Weights of a small GPT-style language model, trained from scratch on English Wikipedia: 870M tokens.
MLP neurons of a small language model. Each row is named by its layer, matrix (down: output weights) and neuron, and shows model dimensions 352-447. Each number is 500 + 50 x the weight over its row's rms, rounded and kept within 0 to 999. Numbers have three digits each.
After each neuron's rows, "fires before" lists the tokens most often just after its 100 highest values on Wikipedia text that the model never trained on.

L5.down1393:408410522565429594408538482438450537438555496425473458425561477479595436500556484549522554633547521434600502547430471470434465451548388479522452451426455580580556540411512435494468535527463484475511511511495491527480534503503537454487467559493514417538488507580479461489491511492534457469
fires before: "1", "9", "8", "2", "6"

L5.down39:531470476515442439558543576486562467475560561499527526591433492485496604467439510472593522495433503427447447579484549540506407539545489462498559527508574552448500476465543466555441520514540446492605522553479436529582473405457434535444551421606520480535506556595515440496462467443519557502
fires before: "4", "2", "1", "9", "8", "7"

L5.down37:464424485444540608514530592526381500559474489483496449398517445431527468529399447516420568550500518503361407549517477464570500444483449466440453524517488484491508487526460470472493502492455515612520545442549484571496569494615451553510481503507538507416547438422480458545477537435491440482
fires before: "9", "8", "1", "0"

L5.down1301:449501524626587528475507465526465500549557525508537490506478468422404409443498501483517447521531446525555470536475487507452499588490567524559499531427451560533442590510550524544511484599458611436548537491484530478565546538442545569515512550507410516449520487442486422444443519485514546507
fires before: " |", "1", "7"

L2.down335:561445497596526564524455518537522496510483396566491534515504409480488443412495478471458523566544460523549466529461486573500419549604502554569509525481542563465460542514448415405369549537619525543542429471464497491543517567602515459499535569597613473495546425529442562567520423467468449565
fires before: " a", " the", " of", " well", " an", " part"

L5.down1101:478445470486466455435452531551479463446552530515459534475520508517455479505502555406462510440499518536522512527545604464474473456468498435488551588538494417523488479501475595499398513461491553519540495550448411490527501532425457547535502454517478477592534486554403566421481458569459451488
fires before: "0", "9", "8", "1", "6", "7"

L5.down34:400459431531485542484555481557528502475499562541557487497516482510517488466517504574463518378507481544459630489525499472462509511432485634531427522403444396503530486561510624552442453494496590439429519443498437443596548540426435481516464516507470464559599568435490605477394497530481496436
fires before: " ", "2", "1", "3", "4"

L5.down427:425460550436532510492461525517333576496553486527431450472514504596406466506563436494512472526535431546416444518446463394528472465522471494560519468581540523515542496420477523552534443535494529409456577506493519550463534470489497482481514504510506513468540453555506500516495485464530565447
fires before: "1", "2", "0", "9"

L2.down655:527471472514456536498528474513470608543451435509521562503525529553492466536461478454458621533573484467488539571474460478502431480447505466510429405433415517594463576566466455498445470579480447520462507580530452474496434496586562476501428464565494502564391506438420544519466514385433449413
fires before: "1", "2"

L5.down1196:526556436452619518460496484435481501500499422429518503594538574490402586500480548513507528499561533525507418476451537506570561436437509542504481513452435542511564453561490455465487463479483470524519517527482452480482521534536444527475474482508506503521510529513514447541506516524551472433
fires before: "0", "1", "2", "3", "4", "6"

L2.down695:428532468484459522499469443476479381513447528478440446528449608445508529518555539470461525482496517512439543506432448556483524452469463541501441496543478563509506564593534471437548500522535450431465526529542565569510505539518450538513592526456523516498501455456498427557505580508453460387
fires before: " ", " |", " —", " .", "0", "4"

L5.down1545:536484572565489524506479455506570421475395517576509577497547573463492443494506544541480514559571469530517438484540561499508376565514553461481558416430379538501504506471416495503393492453519587436399505523469466498524501513586526545550471512616431561459517512570465564426520415441452523520
fires before: " ", "0", "1", "5", "6", "9"

L5.down1162:502490424521435522448377517542454525450429531559470559530555643544462591483437477536475557467482504540433483483442516451518487466510565541469496532500529481489443444467519463474490474494516580512540437387485366468511468478480500458478507503555488482543476511529489546461508416412517490504
fires before: ".", " |", "-", ":"

L5.down1045:459480561473430489473570446488608442460607582541579557421565495431408545430551453471464458481610513480442492497424541456411502537544506511418490477473454520465478403554498464428567521625516425474511568426494523382551502493463578565538556448531536526517542503556542504522487483498555509458
fires before: "1", "2", "4", "3", "8"

L5.down1663:472503593561534522516468568542445568533454436536423410555580432568441486544578520497510538547521497471433437493412479504512486485469492475486504476459472519553456554585534395489466440475497409481591524473541543512544410549493439497444559538561570526474508508567474437468471522579525512497
fires before: "1", "0", "2"

L5.down1290:586482506432521533494451547457466512555510573503542397546547590481528489477530498630476484489590511502509448418480540553530441548522529547548427533466588492511485430442445506435366509525508438585534508571487648504420567511499547491483453446502511477464485470408544418500497508385553505594
fires before: " a", " the", " an", "a"

L2.down931:482471537536445506518513459592476482458558510529519541551469487461620629478492482450511511476494530470469504557549539487462518426534539424508460469497508492471550617453499402542520469564549457486576550490532607512523523519465443493468502461520478460476478558456537581556433491521514473592
fires before: "0", " |", "-", " on", " |\n"

L2.down1739:500467476557591509384570617449543494460363549451479474495590510586619513490497422495483489476496658463470463445599489489525571560513430550500471494430455513520499552429478473531481491458494417370434515525571563424563470446424607426425492504517523482448454545419476480379507451451533500506
fires before: " ", " |", "3", "0", "4"

L5.down692:532525462496547531491553573509503440421432516539515574520430521515511467494509526426475528433539469551523473557475545522546397497514581515530583538489470545536507443573504541404443442631503537460447561449508554445501516415521502472433422527480454445460486523531544590542482369615434446487
fires before: " |", "8", "7", "3", "0"

L5.down1114:513485501511507542418474490524523544566508502602468514470518475470520539439416544529528441573474475451485560429434480548566544429434505514423555512589501491528431506443449465593510521539535526500522422505467428564450498482581507484425503512463463451463553504488482502520438543544473418517
fires before: "0"

L5.down1451:458480526518515509437549496495553513537428420552457561473512461520516444464491524503497550564379549561617402512483423475532521453519570464523476504484462414544463437530549532486566495479514531511454507520511431505656441494431484493519568462517511477586490606589423499412476560538481488483
fires before: "1", " mother", "8"

L5.down1527:506447440501614537512556505546473503508485580498534567498518458454492524493631582448559438523503592488483461438425541493502474465490473469511586494533468457433479467576518580482391508502468521539451448486515491483481443510467510439516490472450548457488498532524423518472573553502493493482
fires before: "2", "4", "0", "3", "5", "1"

L2.down860:429523498502545509430454519395470621425434465481571506532503468555590510487469517416528523488555450463490516507463475385553550543537530498510480507495465455541456567521415444525503456565483430480469484401472540476437517535433603523529547475530465474562532511544558509494452473492462529593
fires before: "-", "–", "|", " |", "\n"

L5.down1044:497485556541372569457594441551488545473601467578535616520454531567471514516443417630538429511403503479463445450432456521506522498441467480488455463458503542497504556597533499556512465489527512541614463491515510482512446522578522434494468512550528493484648533467527385441502427484488544487
fires before: "0", "9", " "

L5.down1697:541482563602489501431541462556501462590483466436462496615478512459493401517483490484565570490465445394509428530443458437548386513535470396507466482443542456521505588463540519555421486524507579453557544443541548479541495459529481388521465457462585460483473446540437407541503501498530477502
fires before: "0", "6", "5", "4", "1", "9"

L2.down1719:464610538546556555531534519423455510546493535482512549461530461412510463526479449458567468409483362505557541579466589522458454553542500443493504484538435459561546454365634468498491522489555546530433455495509543478478463528518551442463489488512469537492520444518483497511497445483570405488
fires before: " |", ":", " |\n", "″N", " \""

L5.down647:504481533547469525509604509425349582436434509534365570392507499408404498434458441565533536534515516488447447501493470430468450531513556561421510507499552525519573597448458495492611494542545514548460503516489496565470527405513528542453495515533494580609499482463598572554468545518544475425
fires before: "9", "1", "8", "7"

L5.down1127:471445461545470444515558497635528606430470490526470507514482571377444334551397515541381507467405520512475465565488447546495508548551486436426558533538445476428515447575483526467605509537613475486495511421543512491465419386493428554520545575555444425552522537471466461539504524458549450531
fires before: "\n", ":", " ", " election"

L5.down134:525541523577505483531443493475385489555554426585492466523481514472478524495486491546555461470413454529576440412513603541505531575466454419473578489494424511481531470514471552532512551529589476494501542519530497532470510503505501501494446501465559499516568541549506572504541424410475580488
fires before: " ", " the"

L2.down289:541513573537510551418481517464578439525562471483432497479521479496468518527527423560512471541543597589479519446505475479493475533531532375548468432484455526411395488441505499465498516547490468434481504486508552518460435567514566474537417502415447421474508411512514491451425401545459447494
fires before: "1", "2", " "

L5.down1373:558508512420630563484420393523464556491472388448553502463456490480489492523619437487536530484493580541503558449538484591407414453439411537417412510469571485489473502603547468506504508506497486501503444571450421471498468436488534529499396472547502464484486530562430511548502482429430545545
fires before: "1", "4", "6", "3", "2"

L5.down144:516508580516468474542451465492546514525519553483555489428490561440412415445444487455562559522548501505521518491469490448524442620525464469439546538453484550603468416554514492553486481513409519427622500567514487565572571397542545533475505418557423519537451578551579476455553604489480427520
fires before: "1", "4", "2", "3", "5", "9"

L2.down1565:527553508494532459577462535454435546528459442488509534489485515492463526483556563563526561499442505542508488559507431522519514519507451556449556566577502475473591465506497527522437544485547495474521463553507547471423550486493565454522522483536458528576441411555490503488480578475455533386
fires before: " |", "==", "===", "-", "|", "1"

L5.down1027:515546470473502621482452460438505558518566429550565521429489520544489450562463485462540486517540469554454424577539441556542505590442549475502469472587502486541409450425567500527526442539596481530491459466480580462463424455497414396528553548469480507484574467577411474488583522523477489463
fires before: "0", "1", "2", "3", "==\n"

L5.down558:512456480528522496613550408509394563466489449452472470561475484472475624483538473464479458538491491532465491449331461449453548554443571564552561469484521472456462545466568467514542534521477446473477523406476592528484419515493568552538565469505472470423549545449467561473413506411502533505
fires before: "|", "2", "1", "-", " ", " century"

L5.down1272:406431493604531491565447526503552457521486496576421385560595510548425469477468525570403529528346576415559556572449465539531563515502461409582551491448518499469524519415455486573493552442502487473508580505527515568477436496539408615538507423525564514547585472394495486547496465456474478514
fires before: "2", "1", "9", "7", "3", "6"

L5.down480:455522465592519431481479446480471491559467430513425498477554509432541488493490516591436535570447461524483483496459460546500500587485552539508503485483475550492491563445505447490495495525555518529499524602582528397468596520449439592511559451586513550458527452450474470456566530572454550436
fires before: "8", "7", "9"

L5.down1107:474494411417467500496429520560498503557424558472497430522544565497524562423391605440534603501497524507508534528465460496481429570506515528516568379480499554541420568417610464571459532505490506473524564525447536515531556590476546665438491523556541547516444485469450503570491433528525509540
fires before: "2", "7", "1", " B", "6", "0"

L2.down111:491568522497525442483568446535502531494513500526482502549512486446460474529521529532662458513325564451497512510491522491436481587520561516535533488541542428523452490510498633509527476549477614546495435500544511558478497519489505528491490474486520413505574509451535366573446454533557430442
fires before: ":", "2", " |", "\n"

L2.down1594:520501480442442572475501543445520525452412394556480473498443564564562579504548486506495483505471490465515592403500441464551529555497499550500532462458459566575504495465466412554535519394462494423513614463561559498493532552531545604536502475480423629487548445420530450440463485510481528438
fires before: "2", "1", "9", "8"

L5.down1728:486447503561437432536465477489517455552506531538553537455435476443399521462539531470486468461501503508512567561600481528454571434524481533495525603416439439487504458455577488494512435511492581577529447467498472478480594482471543554516548465544491417432510455488508486526462451471538500482
fires before: "5", "1", "4", "8", "3", "7"

L5.down1377:508491550517475557533525507498513459435473512500440439508443410586504428628506581561572487529499524498436479493468444463553446515396562525544519502533510519609485442479424463387575467498391485426438589542423458594423560512407488546481438465525457526476540482516479428479434467548530487496
fires before: " ", ".", "1", " \"", "5"

L5.down105:497501473639431481429536513555419611601502508506384534377447517539400491539574470514567477520419604499463498538487550555501542441491438458447502458493487447564394510481361529547448520476479533558454556563526425422582476513480421564514586487455477570496481533526498640432515473497514561480
fires before: " ", "1"

L5.down746:522586551416549448476402534522478525471557508530502597486549540591446504490412493493500552500482404489545488420573477545469522464525475549429537597508432485478443486544532479473484459519454526445453504521547555530522518465493526426524484497407485553523542487503447545533592453500512502495
fires before: " |", "0", ".", "1", " "

L2.down416:470463443544475424532527479471460512493457499540509449498635430533584508482441533556471513487550446461539509394479513474435587510560477569531514466520524484479476457459488483515515477430511471470540510476519441480549403420390552594486545505439516566483536501530486491423508465569550425469
fires before: " |", " |\n", " ("

L2.down1439:493495511587554504555495503477474387491416470513549479546447568519463462480598528454450524515450513549509511435413575443410510512475515533512547469408550508473489480531564476450401503530486528475433489487608433559523455490569619492572525584479522507543548537558500508524502530568432436459
fires before: " ", "′", "2", "1"